config.toml
head_dim = 128
norm_eps = 1e-05
rope_fraction = 1.0
init_std_down = 0.0
lr_mult_up = 0.637
lr_mult_down = 2.0
batch_tokens = 65536
doc_mask = true
MLP neurons of a small language model. Each row is named by its layer, matrix (down: output weights) and neuron, and shows model dimensions 96-191. Each number is 500 + 50 x the weight over its row's rms, rounded and kept within 0 to 999. Numbers have three digits each. A neuron's up and down rows have the sign that makes its largest values positive.
Before each neuron's rows, "raises" lists the tokens whose logits its output raises most directly, leaving later layers aside.

raises: " be", " have", " serve", " take", " continue"
L5.down653:488547526383529577521511544552502528446392457491574339541557457590424537569490423454545571540411425525491458428501540506501490631531608516514500484470491545469514490470415427440491549458510535425448542528420557481525447481489584464569455494405465515448496456506558459474454464514541515469

raises: " down", " out", " up", "own", "nes"
L5.down592:480464491485469595437523473482490553529500528471466422529433484540558451442591464423512516473493417504529523527484474393488530498521543514555547508421526505457515410545498550470442631490487485508521501501497451540539554630393494589441590505464358494437556429433531472468419526515575569367

raises: "00", "100", "200", "000", "01"
L5.down805:540493506559461543548495519469442496465506440487457496494557444497506503534475498561516477520487467544586487429583573435475516499541497494550463391468416507427440533487590454502487451485505499528620429445516615551472442435594438590488561479614464604446523550589484470497514550441419559536

raises: " his", " him", " its", " their", " it"
L5.down1211:503426462488498454445416597422523458572544539533530539534468450531500590463489543470586473449492468452527525557498549444496486525595605472447510633564496582447479474526490371466600478511570463577578501545556550503550525486486496508526508474438569588483488460453510469485489578455545542506

raises: " buildings", " roof", " town", " building", " adjacent"
L5.down1166:560476409548528538367531397571488607439512595495488485427494594476504541464460561473362491510422538453544531533462491503490434480532505555474508492463489516491438503611433545488525547562551495438556522475479497579411485538498525514482460407479530484517480504456548500526488508489522447507

raises: " Luis", " Chile", " ARG", " Colombia", " Spain"
L5.down772:463504546517473543466589557533479513571381473500517486457544507516482437505454534437422557476418556415411522512411407532460466538484509430467565466489547476555440460531561479534536531576442433410514565459501526425569559494456529527500497467481486462475487494445586452476492483518504467531

raises: "water", "head", "board", "wick", "wood"
L5.down1303:419502423565458540494575477449550390464559471517593416498479528522396451549513517401569535449515583493470525525534504451481521545516463583536496460556493527494585514544366450398402478555524464441519510426470452480528506488550494520552538470481472625556533490533483471538478450477493468539

raises: "8", "9", "7", "6", "0"
L5.down1093:615456554569500527505534480473503529481502625488441548450445508516392503491562512535463557412463516517587455416571568427502444476537503538482473529537562535430522541436474472520579362486422592413533471644463478508505553428492497405479520491510478452440445518571549442453481526482500562412